From a checkpoint of a small transformer trained on Wikipedia.
Architecture: LayerNorm before each block, learned positions, biases, untied embeddings.
MLP neurons of a small language model. Each row is named by its layer, matrix (up: input weights) and neuron, and shows model dimensions 48-303. Each number is 128 + 24 x the weight over its row's rms, rounded and kept within 0 to 255. Numbers have three digits each.
After each neuron's rows, "fires on" lists the tokens most often at its 100 highest values on Wikipedia text that the model never trained on.

L6.up936:158133123121057141109132157139124097153075121144115100151156134144143108136136165110160157126179115075106137157164101152099096122108176089159155168119132134195129146105120115118169110107166136109117136091127121134126100154109110127136133132048108132139105145111104102129170112125131135117142134129110153107131121111142165094183093134123149132104129120151149092157135155127162101097134152092117104109106153121177117137164137137133169079100158161084125134093144127132140135124088153109114130110117108134136131133159176133111123114148125154129124115173138090137081135157178136119102187113099139122163089164132125145134151090127168143086117142089099187143136101162140105140136116118116126107121151119146126119155129167103077148171101100139104136104143167102107111098104123
fires on: " the", " of", "d", " 30", " 25", " that"

L9.up925:168147159170100139127107128155092154109107137175128158108125153137120139147154152131119091109073151110125119110155137152115121111099156131138120097186123100110102113153095129190150147149088128088114131129126173106130104111114127119133099118135089106125114102147156153170140136130127134136129133137148120166112100104116118120138116151122108136133145161124144155099149138120122123130150113102100153117122123086163125096115081077104145072140106139157126137179133133155087109112133158068125135130123093053110136159139145097134124113129114124124108105152142114145126168124114141173133163161121131133136131099126114109106149157140150064188103107092120143119096149148124126082130120099145125127121097164125126137119098133189160071121142115140133156103147142127120109108138136
fires on: " the", " to", " |", " his", " its", " in"

L6.up1083:141092135144089122137109096116121067147067124155174135098112097149110133075161177125119164081124132100144113165110116147114127145125151171123194129148139147163095127140110110141196162106125124122113156136120063139152086107104161136101103115137105098174106137150157117166096118143128104127112104130160097090098134116141125120097144104116118125152147126173134178120094102112117169118138171162104116137097129154118096144126096118130140085128106119120112131128106135152140115173103098143092110134120124154115125152102109134156132165150095115176132145073151116140140128135120134138087153148156133096109095106133145136152141127131095088165139082126161136138107109159149159122138161109146098108092120113125123195101118147166128104126135130172135136171126125075114111089112149
fires on: " his", " its", " international", " their", " her", "-"

L9.up1371:129124141079145156162102120099108097121105134130097153127137168127191166104126150159106131118095106082153110094160106164137117105170143131135160078092122122136095130105113131183107147135142120149155107165145154175133148113106145166103186174143162125141110090126127077148114140123134135169110118149114120137122162126128131102131158113155105101104118165126124134142134098136128125100112114128145126104095139142118152160160108068119130137089120146140163196128124090198138125117144107163119186095116129130132126146087130111131093146053118110158145101092086095141141118137095093088082124106119130138127123136118081155145165084115084132130104134091192102136098147187135103114114094114133148104130154171089114136130122136131108084110124148105160148092162152146114152173157122
fires on: " and", "–", "|", " to", "ho"

L6.up1477:116140142109103149109095139095149071125126126142166131137135104145178133109134126154130153122135128129136105125127052122130106114160159125123134133101090108150129167106111135139096142162120149142104135113136111163180093110130144123135100140121109126118120110112122119102107185110135094108121131150171150133156119100103143113100141124102112130082112097120108155142122088139101098145138151131141130139128130099138146142113148111092120159113136092133147148133120182126148167116132107110117152145121107125120118147112117117102130141201140155113118137091144098146078141154122142155126117117148081119116129089108090148137123119131135149111087139075123087177133123135102158160073100175105099133147135102149134163124114111127128130113120123157139106129177147117155096112145120
fires on: " |", ";", "ab", "al", "L", "rop"

L6.up434:124137108163079179095142139095079099115161119122150116136108122132159171110141180094144145124163154097154142146157122161124104142105141163144153110124052155119103119118128103095102116084142140159145120124131116115137109123137158139132160090110114118154136116136143148102133142139104108103113145155116143115077176123154152092128105152100121114159138092112102165125119124129126125123122112133106100126105116139115132094095084108113162110134147120140155120121124115156110135094138115110139159112142153108173098148138123088195080098122116126129102139115147128116158158210119163108145127132120121147113169100160103117176146121169116131082104140087153128163118129134181130166130166136151117124129121183133125140088136108122147137115087136143105131158132123121119136146117107
fires on: "-", "D", " 0", " 1", " W"

L9.up87:146125150142109117132137153109127088135121134141114080122122170104098147107120109130173085150089112113141124160178119119110147093146142143138162125099060140138072135158124110110095126140135144074148148129141114131104126129134110116108127103102117094157095131136158115115107163124097138133082118133142202142131129134153175140146104092100123133128131097088167165128121150127112113120122158091127144164062209144152107108096109096131128138169116119104125152130110160136171139122127102084092186056098125125114105131109120110115114105112120131155098088093136098120139133168145101138172137125133123106133111130152137138123132147092132116141150117147132140132096099154137111196125106090100124117119110142123111108154083132132148102109107144128162132105148149123105112118160137
fires on: "-", "/", "–"

L9.up357:142105126117145161164116112147137094127138110173130150118099161159130132100157156102121136115097141128099121126089117122134063110111128132108113088100111123130108107135122148136103186164126141166118110101167093132142103141122164146137136085132096110123117136146118134165193144133100127096130114152164106121087107107126127086138178104133192166160091109130144118147107111148125084151089140123137128134121136114138130102150085058114116157160142165118131148152127156157109132092134114179133152157125186143132124147129154123115158148139129141166108104134132181107102150128104104116140090102147133101161163090109135112150158135119131147120121101143120136164104125097111148109106122128066123125131130134091106127142112154168146141117097115102100133116162164147127101152150106
fires on: " m", "|", " (", "{", " |", ";"

L9.up100:155156163115126127148124111116134074111098177133151142105156144111133146127186166124133135079173113125175104109122130101168138144104140179137159147149093116087155109115175147122126159118177106159137118178114107125120128150142125142117131100141110076152153133183155155119158089148167166142121116158102160110133137089104121114130143123127137130088085087122124116127123108111122131100139095132125120083123138134152170101114115124114121110167137117103086137166142138149116128136128133106099147080135143127111142143077117124128093132132144136134144154122120142055120153107123164128129157117122139117179106125161191128166163103125110140104126088129119142152153127122145143125147129117115148141076119149069134131121113170158124114131119104128085116127099120137110146100155145
fires on: " |", " 1", ":", " —", " ."

L6.up1414:073118123140119113145100114101153146152131138119135169123126099113138140116147119134169124135096134129121127140124094118116148150119155115156133114106096113103120104155106155130116150142093101150125094121162119172123079138131172052183102117099090103157143165168110130158132136138141126138121099122158150134119150110128107160085133116087102125135105126147143097143138127079161131123128119142061146123097123127153139103123107133139124131119142111137145135103118114139108121078104118166087154136207117139142122153158134064120099125143080131166148103140140109107120124132140138151135124126229138120131158114135113140140135085130103082106112141136184158162150120149130147115101146139129127149112142163118120113085127075149176113127115174118153124145160184131118103136128111
fires on: " that", " which", ")", "\"", "}", " |"

L6.up847:148139151142094128170140110134107148152138138180193161149120121085145109124102136135162119121135080116130178114137137153126106143126168115143120149121121139123102095108166098117143126121176090122128194095158089124096117078121110147107165161142153145183143104148122135111137089120108115161118161129143135169148128080155174130169126119101142143124110112119105088136116137076105112130134195146100112134081135174119097133078103159131127117135136178143128157083126129111124141127148173105137122065115079113117112119151151115127146100128129143126138096114105149146124133139121123104126134146129097101180098116115160134116142122132129091144130143109115140141183096170148074147129184113099110134135155096170113157129119137136108101115147111136182135165153112111092123142161116
fires on: "ing", "ur", "lin", "er"

L6.up1505:123158134139097120119112150134135117126132186093108102148125124132130137131138134122121149159112130149128094155132091143108092147136140129100198099137104139154112119129093135152102152108165138141159127130122106157169095125097193103145101094132116097118120147115169131149146134156138074102134126106117120139118125127133126137119125150140107123116130153102186125117083103080159099041087143138119115106121114134105119122115092115120135120171161136149175089130153193086142134112094133095108136124133174087134118090123124120195119159088120142115093130130145132114087161129182125136142113144137104164165124138115138165164133088108133149091133147105170157134094139112156138119114128099129144126085142123092158159163137123111130133110081101099124145156154130097110129137166127
fires on: "s", "|", "a", "  ", " |", "'"

L9.up1745:135147066100118111129080136125122068136159118134123104130150177117143124151122100113146134146112109129160125125133141116162117108161136109114162105125085140158118147145080120140093118134115103087139161115191115157144105083147108111094112149130136124147131136174149135144137118167122139158122136114156127134074147110150153150140136114137101154116143161100164121039102141109128145111135138094108126107137128140137120138176128106114167112133141182129162129138116155119114096106097108154131145159145130128127119126133129113088119130083117105157103137125135137142108157164124118113119140126139167149117154151135182155113162166113116099153139175166125114140072101139142130117098128091110147125120113118116082095105130147135099120149159137104120172123138119118059122123161151
fires on: ",", "-", "–"

L6.up810:151146144149155129159104078131145141133126099117146121063094105127136148133120140123178117112102125120185118119138128125108107117109180149130150124177123152128153140117098124125109129095112091116125124089144107131109121119155180167151163126164130088132146109128137129117111142152119112097128123108111154106112148106155177104168148109116146133116110152105167144116143144135132113131117128120145114126123107150095118114140107141130137123094120101118110140096146168145143137146143119122113117101101138130111117156167196111141123164115097146173074104116097123097089108169127135125114145093115131136118133114113148141149173116128161080117103114122108154147138114176171154133149161144099125110157082132156125130122145139107094128160126165134154182166124134099134095096149100
fires on: " of", "-", "so", "st", " two", " few"

L6.up410:094126140155149155098145115163129076125089164168134156118153113097148101097123092111157078109106170097123109152101124122119127124135124166122123149117130130141151115161150123102147123131149140110114110086142073144143122131112130143112144067097109144124140150176104095121174133159090172149139137188119109122085124142148163108133180147116172111130112155117141092146132084131124090128152121083169146108127165183161098116117143128100120124124116135137127124131130112106106112086142119130128128133118099100168121126083144083139121122098134103132106150109128126115155118143097142123171146170109115162150118107147115119164115121085117097098162125108181160145151146182124187159129203108117103123106132159111136124099092137179101115146124129117144118113134144113091105124093084
fires on: " of", "at", " |", " at", "ision", " 3"

L6.up193:130103131123139129107109117084121132148111122179162098136156122131109159100100132110091133147108105112138152161151104108155120152144129136165127130127101121172102114118072139097091140129105119158127112114117116109161101150097122143121146098087147122138140123102153100091099142152115107130113156092125146131086171124162173128111113144084129144123128145108165121137142116130119147150130148120126143146137143176126130159153120108119111079144132157086144107155124170133125095136103134123153142101093113131122139134101152093137106104173109082172133091122132139079168118125142113111151157116120089153116156092115136126174123100088133135167152158121155141142099139167127097137121081143120117087130119118094117110135097118147151108148116111137139171151169150144137139083130107
fires on: " |", "|", " 1", "\n", " 2"

L9.up1802:176109153130070172138067129172134146122125139117162134137168164094116121132147111158118110147136136127160121140133136146135102107129130142124139113170103131134144118117103146093127109118131112105149134148139154131123091110155124111111130099122084120202121106122167110114172130127139149104163130147105154094125117095132097141146133130139100105150096089105177151112109107165127155179129142076155131120105117115105152173129091126133131113127139178133088143155128119113160081083099132142145089135105104123129174103145137116134134134108116109130114104160098127126166109145182115128099110117174155153139125106119175128120164152118139101124100115134145135151143094182129135113137106105139108096151086119107111086056112126114154125152168104149176186158131143125169123133136108
fires on: "-", "r", "ur", "ti", "n"

L9.up837:120104178136106138116130157124100092138091183135101093153094182104131108127123124121119161128113127116133113108125114099117143142172186134112153148124090145123110106136129167159131131168137097133118082119154107130106135146107156086133127114124141042125134160190132118148130157091145134133104108122118123110139211085132157074134184132115143147168135115155122129110132138110127066126136104106099126137103156110140142143126134122135155119124133104121147121150145086104153158105136115141089160123145115144133165169136134108153138129068075118126122119150112120111154135167159142090162141170132137116154145137138158183146169121122146140107129140166174141100139156096130125157135145118133125157108168142073101122106126156127128131112116133138130085142152153110120127101131123
fires on: " the", "|", " |", "\n\n", "the"

L6.up793:164094151118127124133099083126116146118087166126127119197105157106158115143087159155154113114061117095124107145150080120136110130144168129123133134121124158151112158168133178153163154166088123124123143166115143130126147126079145089159145134121144097123097151133156109146133134141110178124145146071117138118087153133110133138116097128122102128161145129143168141136155144084136117126160133136144156128130171140163141115090126120136100138105125149132135138094126141119156164080148144130118135138138118075111067129120116126156087140167112175160132105115122150109113154125179164121082131096192137121120119138128089109130150132144113129134159119160144135150124131143120108140144139091112094128116127140167087157132121109130157094158151118126158119154119153098118122119104111
fires on: " in", "=", ")", "\""

L6.up533:165122134138102078181145139131132144131123128126137166103157122122122143103137097118122164131157133136151139139143146087150086116113136141109166112099122082135104113124147153111161174137152140190096097128129126098135113130113114122114089104152134145123124148129134111122123085151137138118151109162160138145109128121130129115129120094119161183107152139130131120135092084116091100143119140130119157148098118107164140148128129107144120092127116122149096150118107181139143106137138097138161131109131117114143119120120141130095103111128136117103099085119168123143109138092111128087172160133138133121208111139114173146124130125133138116130117153131161094131109098118106100122109138097146121110140127159086142195169124148176152105172132154162110105153143145152093142120122117
fires on: " |", " to"

L9.up912:144143107136171130126139086184157088118148123124144139159114147123147115101124182138169110115139108131110148089111079112116100146110115139154149143136144129194159092096177162087131116132100148094096092128134129122125144142113142111120149133069122171137105136132164094158129140143125192161096124110137118099159158139134153134164151134141135135093105084138091146138115158129107159120135079141075132090128132102156126130158131124117114064083137097136099131117124144151144136125142118111125145100099121130140141147097154123122119123099123172128110120121112125169082160151114142073129131102134107158184175089150139115152112133119128100057119133132132125104082136146138137091135125105155169144124126145113107101141170085120166147156119148104129167160170168149163122091132120
fires on: "'", " children", "we", " to", " from", "win"

L6.up546:118103130094078120152119114116110147110152121154160110129140132143157089152105155135131186120139108136139133095099139109147099169113127111155102155126132161112141113129088126114115111138134102075165136142162152146141104112131124158113105144149110111105110156119117117122149156133134146094131142109117110111140132094124091095161125168122167136091117129122144144110108154122082139131138151107099137135108154102120118163132148109069125150128149140116163136104100184095119144086156087088169115138114110087135105158129186111142118126143096165140144118137147138115065137132121148116119146146124102171102135178140148160132156118081140151090133134158139183123094147168156101158116163122124153095069137150121124128118154153102132110172136134134087133120167101094118084152144133
fires on: "–", "ly", "'", " years", "ian", " part"

L6.up1703:133103127137129151140144126110132110089155129093115128093143129107092119136166153115117138106161102126115092102141109106124113157083127151151122116140118123137134154141122151192135174122160160134156154123150122153076132127101139136123147087129089129158132172166094152144157145151162117082098111116168128133131119119119129118104129161130124166143097109151127113170153096121092079149133137103105148131141155124114133148128131127094143129131122060126141144084115127152104132171146053142112134119129150123192128132123113130123101157113122133136124109137139131100123132141140136121185114143185121064166107115115139153187136156158102129124110136109143134124159115147137114131143091129115142132130119196063126143122127180103128107113093183176139159141144142162144106130160135
fires on: " |", ")", ",", " or", " a", ":"

L6.up333:164106110121111102176112174172123121141160120125116116172119186118113100176167178095172130133165167157119180117129097170138116094135120150126123117137117146105108145114144102149132137140129118128131117138127150137131118161051124129114088093060150150127103129108131129065141132141167088136150139139117170121184114129138145141124124128112119165182123137116117105148128135129148093072145109150107156181103147144169089115125124128107138123105107105141140132136120141161121110110147163082105131107133147122137122159130172163112110146158140132144076112149134131098124126112132147136130157113137131148127125127100141155102146145121140110089132111124119139113105128120156120107135140109131141106139129136142129103144097139185112114096095128130129138130140176124167148123137122
fires on: "d", "n", "der"

L6.up1034:147147140166110132120110135146151129085168124100167102142152161115141128108087149120101129121093135096154141144157130082133117178158092160183153166094136112145122092124110106132154152120112113138096156127106116165114136105131150140153108091143124112105116146128169138122139159182142164100162128119099112118153123119132125086148085099090101122132141144129164155119091160154132114119170151158121159112107102158102113136119164102129140081154104128130139145147143114102129130099145136146147125124144111102140081089041101137156112156152128115122111100126107134085152116133109133121107152163153155146156167129117137100127125156117143171112126116125193090139092127139157154168112088099130099099113111170096141130119135107101163101123106109125180103143145127117104103170162125
fires on: " |", " USA", "|", " for", "–", "'"

L6.up1608:165113118122154114151145113077147123121113137151123137127136123134125100141143143116100085091137162132128110117101117146146138152135138160124143096117123141109107125150121141120136140132166187177140058145134112154125100131107130090119099110123164127162144141142129151095097147121139120145072137080155135143158175140161138115081113112096102156092153171105118172166143080102160109111106149164098131110128135162174164137177095157106114113154129180155121104101120129116109125133092142145121143128115112123163131154127131129129119146115122090154133097153110092147135132178111151143116148129133096148098080123094129124159132131143128122114124104144135135146144160137123160161135096125123109119110099141102163133110122120120130132069124116164152119174127170082125094096139140
fires on: "s", "n", "er", "an", "a", ","

L6.up1250:149129099131141145103131133131138158141110120098130139121134147139123151100123144124134114121109154153155159172140072125179110125100097171131117140127126155135101140106092138099153142168082126127134119125107179137135113146097130129092129114119127159124103159183192139167124106149133094099156145099117168141110160129148137135127093120146104190108061144112157152078128137104162141095146114131085127102133164139149127131133108123095142128133125171134126131130110157126140162130107153108093184126109136120125090130142162122123143148100070069187108104154163143123094158184162114113153108081138122141153162148136142131123170138146132158107117135148161122145076123127115120148102107129141148159123141111105094111096152123100145113170119127143149163185136156149116162134129163
fires on: "'", " and", ",", "h", "e"

L9.up1829:124154147142158154165110170175111128134122122153124147148130153111121140097145128134112130129129117082140124106135116093134146111167146136116142154136129124156154136108067154135117174188092101076102115091129095142125140153115137074098125100130133095151142124140134157118123143096110133167129144089171152124147124130097144143164132110170152144132131138147132076127134135131108073149123140138140143126134119124125154130070107136137127147138107095152122113130101093109102125152158153168158134081125125098136145117157155111111146127113132153145108089102137138148127133133163132103128119142173090129151113146096133140140176126201152088158137114156136100127147121140147120133150112088104133125148156144063122174138103103152108087180112162163134127120142148146097121096128138
fires on: " |", "|", " on", "ss", "ript"

L6.up1044:161110115132088107129129131143106096108164160147124162168185161092101107129176176136149157153114119151114150149084102108136134140134130135139127105101132149142127136103166111078118113102162124117082172153152149107150107117094124106141127123098122103159159112119161120155093123154172123164135161159165165098094137121130149133122129178094166164140151103083108107164126137121115126148168119129153125132180107133140153121182139132129163118098132082151095180145136109102117110116132173145173149110111153161167158126077107119093120122157116155116118088145121093094124152145145099103151151118150079115122153121095095134138144160089174118121145155108120148107124133137167101128119170103121125143138098144115116131086129117157098149084129148111133133118131156118146064117143145
fires on: "l", "on", "de", "d", "du"

L6.up1674:113141142156092118108113162125119128150119184131109156123141170126143127087117149100152139159192096147140138132116088088151071127135136141124149150087116121134099141099144128147120173121150135123149073105139110142130149113128146130108135081089141093158110096166147130119110163128156123158144131144144127085094151094159106125098127162144162122154111112125106118136116126127103153113113103103132107128083113105156150148123108174111138133093156171146112126112149146128113168085136116107116142109144141119123088136140160148136154106146121154134166065119123135142104112135099143140143086113114105113152094111104124114126138093127140154055129162116116150117146114122156135068136085075097123091127117145126149198141100136115123116155116135096127126115160176090143101145147097
fires on: " at", "  ", " |", ":", " /", " number"

L9.up472:141103147177078116086138100134080111136133139129157096116141102179123073131138115152107115143113119104139158163141158111096126125100124133157121137141091121124112104140146090154175128133130117130128125175133094145122122129127121137091142142117102132137114110119095127103152154150138116101099155119134173133147102147133127089109143106120123152163098130124122173147130168111139090127144161112185151120083134154139161108133133134153115098111141207142162136127127172125109116132122098094145175151128135132182156166119178107155103154102109143113069125116129094119142125127151175135152141107085129117136093154132135139140108171127126138120163159073104134104080136156179124144106098155135152170119105128127086137102164157131119135111075136082147148162157105072110154142126126
fires on: " the", ":", "-"

L6.up336:119168091164124142144098116095173142154129139140161137107125129118135115095121124194140175097096119094134132149126131146165121138114132149124158091193113161119147130123124128111114135127158144165128171092103157122135140117137160088144129054102111122131092112112118113102134104122168116130135106129155108158129138112135104103111112125126153125114103101046144153146144091089153149141155147124139137122119123132133112129153088090137082097170143150137128093127130119155141126140122109145129141115132085124143140159117143104100139168166126132123115167109099134076127152151145155114161154100107131095127149106121156101145127151103142119122106097119119134134182132119131152156127129122078048139118123149129135142142132141143115108115114104129114152194114145118097124106131145
fires on: " of", " the", "s", "er", ".", "ost"

L9.up165:173113105137100115114119119155087102117077105122134106097133141093127146117100135102167129150086159138121118130181034140147123090122159087114194141116058118118074132143118153124131127109111102118148111143135152170134124140157140073117152123179111120168143097141121129090149146089109124151177158074117165142117150124144133140123152112124126147114119178111125108120167110134137141100139136122123117102121132133151145125132140126142137118105081171116133158123130142113140103094078111110131148133107135092148153099095145114184125133157141092168092105097120126113125125110136124101153155104099141122140126137122134148133132125124114094137095108096149166111102115164113168077153102137146145148178092117136083136113093100139140137153108161133167159102159108148131117135184110
fires on: "-", " &", ",", "de"

L6.up145:105136108112102167143157144086080117153114133153164125128139130070145118116124136108139139126127130098150120135124158092122097194124132184176137179093122138120096137120149118165139078091111119109108179143124089136160081099122109146107106135135167086126107110138137112134111138183102132104140114147095143152129118108138107133154143138070117147115151124116162136144107151106120140133167137087143135090132180179130122122153158120119131065148115141096124167105120172104147157126080111109101089122163092112125122148141144127143122147144119147116156109124115115089104147125095120127124122133138138114136117108159130155176132110107093161136141131081125121114192136109149095179149138141133124127125091147079134138108124137104109137084146115112123103119159167106113135107121111
fires on: ":", "'", "–", "-"

L9.up930:088151145156137122093153128232133115152099165155157121108140164099127147169158085146101110151084139126164133177099144112137114123118140155129188140135119148123123129137116133149111121129104108129143150105142131144114111093116124130128134154151125103113135130142133136160147148151150133134102178170128127168100148077156096119130174160143137150133103151140140129106154129128085112125136119097136107081097155118135174128151127134096114068113113160147105118087102144171121112111125124132093156142115128138095150132073177110150064134098125099139123136090119114135118128181117174168068095152130107138157084105149103147141120118143130144141121133127148143166125146105127131146110124131104110147132107117092130112092112135154140122165065134116115089148142134144098124120139094
fires on: " |", " the", ";", " T", " United"

L6.up340:107109165129136138129102131153105093126118150134114129080088106135111123124147149107144155152077105089135138166140130163119117144135118155096133120131123055143106105099114162119170119097074125138096124103165101133119102131126099129138140110086100121169151159099149129149101135169154125111153128105100133136105136128096150105118124138089122129126118208137149116145117144117114122118114109150131150087123144123137141148150143130129156132109197156146104108108090117157133130102093129144115152106124118071152128147093137107147118120150028119106112091145114166144140167171147104136119092114157147150122094147117153120130070138155102111133114233111091146112137117158138108117161134148103091110089137102124079133084091140139120121127105141139103127147160138131124108125175124
fires on: " |", "|", " 4"

L9.up1086:070137136152162140151134146126116124135060151099104165134126092136130114110142139105153157120103108150169149126131131127119148114134160136090125151127126091139063141116112124171141162103099105139117152119166125129157111129147147132178108081101111125150129137164121152133109136158148130121083112108117147142116125092162138075112116151145143122124128123137102118114133175117107121108142126154109157111141136134159109128167143135125145132100123124137138112163094107126110116128127102129083130136141150101124145134101164106136087178119131111138108072136110100145105139165124135148146148155109118147162122145133122154150146141162143175143099123141146137125127103131118147132138087096124101142136102117082090158121171138097103114139087153154092156141133129152119102083170131
fires on: " the", "|", " most"

L9.up445:142112127152133157114139156144115133147114122097143108118144148129101101122169103166159116090114144100181150161132118094131102114110136180124110144092081103132141123126145112107152130118100170147112118151141131150135181153110110170129108107147127074159116147099124135129104160152116102093133100100123166121148126108128145090154108071134146142129119151128119111134130089115106123115132107102131168134105126125148142166073169121115133122122112103127156146110127140142102097103144076117136123130157144109118121145084152157140085132164126111121091097108134116117153151146117084152166122169096126105124092114057106140159095126124126165131137156121123127169165116119156134112140142167126139084137111158140124093104140163145136119149106082116110114140110111115089156103176105
fires on: " |", ".", "|", ":", " 7", " at"

L6.up1622:118159103145145154125102138175115102158098143144114176100147145132125141145161108151183103081144140095138157148136109133166110120136211106160155084186129137160128155089095133194142140156108138140107147116167135141141148080096120123163125180163121129140129101121117102114146104125168119116140153140146170123121161148152099096107139127128117149106107111098159122115126142141104145110166125103092125133120147159099150089174135120117117111103149127158128116184140153174118117129104168142099124084144110126156110178114108135103142133118124174130140119139112100115121133174099132147120093151110116120155136117132075104149153162148120119104093139077128128152103143110177148148093085132108133113093146144155106084104123153163137125139133178101137124139123141111123105112149161
fires on: "-", " have", " not", " to", " dis"

L6.up1658:163074141123134124145114141127107101152151111098115142109166171124159110081160160099131117117137103140148160123103135105135163114148137122121165128113116153126134137173131161133126132159119148126138115112137109124120110156098160108142153134142103155177148152113094146101137138121169130116123138095108114126128123120157121091080057144130124120143118140127119158146110126084118111127116109090075134149067092132160101095142112156102121162117137131109160091105120137159110070096142099151147160135136156169123160127121140060127088177144104105162133143136093129092102131126118165122151177121182097147143138144125133171141129073131130119100114121119123127134108156180124173122113146154116099087148140102098131146123136118136134101137083153157148137165149134149130120154120099
fires on: " (", "S", " which", "C", ":", " |"

L6.up499:165132111132140154103110143128109105119122162111148131155175105147125127118118150121157110128178100133154078163114112089134092161110147143128147128135114120197158119120157165154163110172137136143080157083109125131142138133117116137111142079123136142117099105133149151114116071161111140081163121137174147156120125092099143128132131160136149128161137163096147121132140111124139126129145128094131138126116153121162106156152136124118129097130129120130125108134154128104143093146100123152101139132125138098144123122111113098111139157110099089122091106150161148092092060143166127117155096140146085145104149156099070133153112068087138080125091115107151182129107125124110149114145077126123133133121117143117141147136103117109158078132130127142127143142137148153126128117150087
fires on: "\n", " with", " on", "\n\n", " |", "|"

L9.up1041:135170127097156178149142129125149144114111178141125136137115147162138112142142161115168111113051090083091122151102125127113135154119119152120115125148130095120109097117098163147099131125158141172121154107117124139126138114131115104110148113117100166144065128131169145112115146146161110149110134110158174149119121106121149106101141097054124152063148144136143108151104102137102156112178157138111112077124155146159069093157076139091126185134163123127106097123135159133097116142105110116114136127114135140118148113142134140157116126123150089130152148140148097117133147152167143124143150158141108162129135119107127146107107134131128113143110168093127132153092133082127127164141122100144095107091109126126117129075102096161174116129124168122095139190157140122147085107125129
fires on: ",", "s", " and", ".", " in", "ops"

L6.up1612:150081114120127109141117070089158110144126134096139118115155130172111145138156148127130136129148116124134123135075114121131075125119133147153172128170105133131148158173136114137124163109113143140150149084138100128136116118139139124103176082144141087120133136173161133132150164127118122139136083149171169078131150100107160094134147111127153131100151129110132114141184103101091113089117139100114148107132112115177106126170117135096134117149120166120111095186137117137130141103127118114119135114103110145140137123132119107094124135130119091150116103129094113118124119130132126129150129159158149118169122086135129146166114162140150101079132153119163123130165136142118119127110125133082092141113175121094102109080117146158111114125062147131099175144144096123143115120165096
fires on: " |", "\n", " m", " residents", " living", " the"

L6.up1616:133093127110175160182117098127141120146132133145163153147144141128076145075115104119097124100095119083128125113090137125111135148137145077146134100142147161131130145157126155153144104153140115099110127132149135176098153102079134110160100111100127118181121172103129136158146101118207138138117143121142146127117122120148120150127103120166116138117062088148120101140096087119149140123123150127141089124104144119129110091188127128117138119125120187137138098132086140141139088118141163167089132136122113148156143135110106139130136172109099130144119115115082120177147167124110075123149137111148127149162117117117121121151162135125125149107097141118126127166112174140116121142122108133146123087089055123137123110128146161178129098137160111110140151156167163143119137117125148
fires on: " to", " also", " that", " not", "n", ","

L9.up1877:156098142136115149114114115125082146140129143130111173176152151150128102063141141114125159130155148135156061055173090163119125197118142128116108141140112124114122133131137168154099172117137111093113151116099147116082116137119150125094097134087085082111109122141156132074149136153118156133126133114124112120140132085111167139154127107104140146101129150128153109104108126118144126136104129147062128120114144087144147098169144140138110144089161126124159139107118076129130168097134099142126150125148101110165096166148181153095143143158122166110154143142130140154105109127168134113134106141132068150175099133101132110142119105153157126103158103116138198114106153135139159079142101169084132138137151134141114118139161110165127150104130148113154157177156127116161104111112136
fires on: " well", " to", " of", "|", " 80", " from"

L9.up820:172144093105134169128112144126134100142117127129152124095121129130122156123151141134134149130125087084101111119121100092142115113124148104128178072134098168122176129129070149133136147160160129137148147111157125101172103107105114129095146146135133116156168109155119139098161186114131131147075158112140146127167106127128123101131149120137161108099065139096130089105150149157119123121140144110101136133107150097105141117118083135121130124108116116133135177114120149164123126136135123123122098097113121128121144135113135130143078136136076141134093126127169097144122126156145134133113116133107120122148129134136142132165124108111153143084133151119145109139087105152151159128108128074120085097144151122142094097111107128129080118141099126120121117141127135121116105126154161
fires on: " and", " the", "–", " to", " early", ","

L9.up1622:116116123111124159130119115145063123158136135106125138126154121098105174152143114128165109139140127151149094073076113115122108093116103137178124061105099136141077093100077141126110112107129158086139151147126149134113141125134112151108094088136112101155094160126155158120135161155123175096108135150113133110119146126147147121132165131117170122148122074122109103134070136130134115088159138079116125123157122112138119171181126095110138181120169182161143125155135110129114106103129091060140150108123161100131141146138133151114148148122126129163105156128122106120103164130135109104126078123117139130171127110119138111165160135130119126107089116126134153116148094136167096099109139182137149127118173153055125163120087151104162141092109136152132160130182081127122078109193152
fires on: " |", "  ", "|", "n", ":"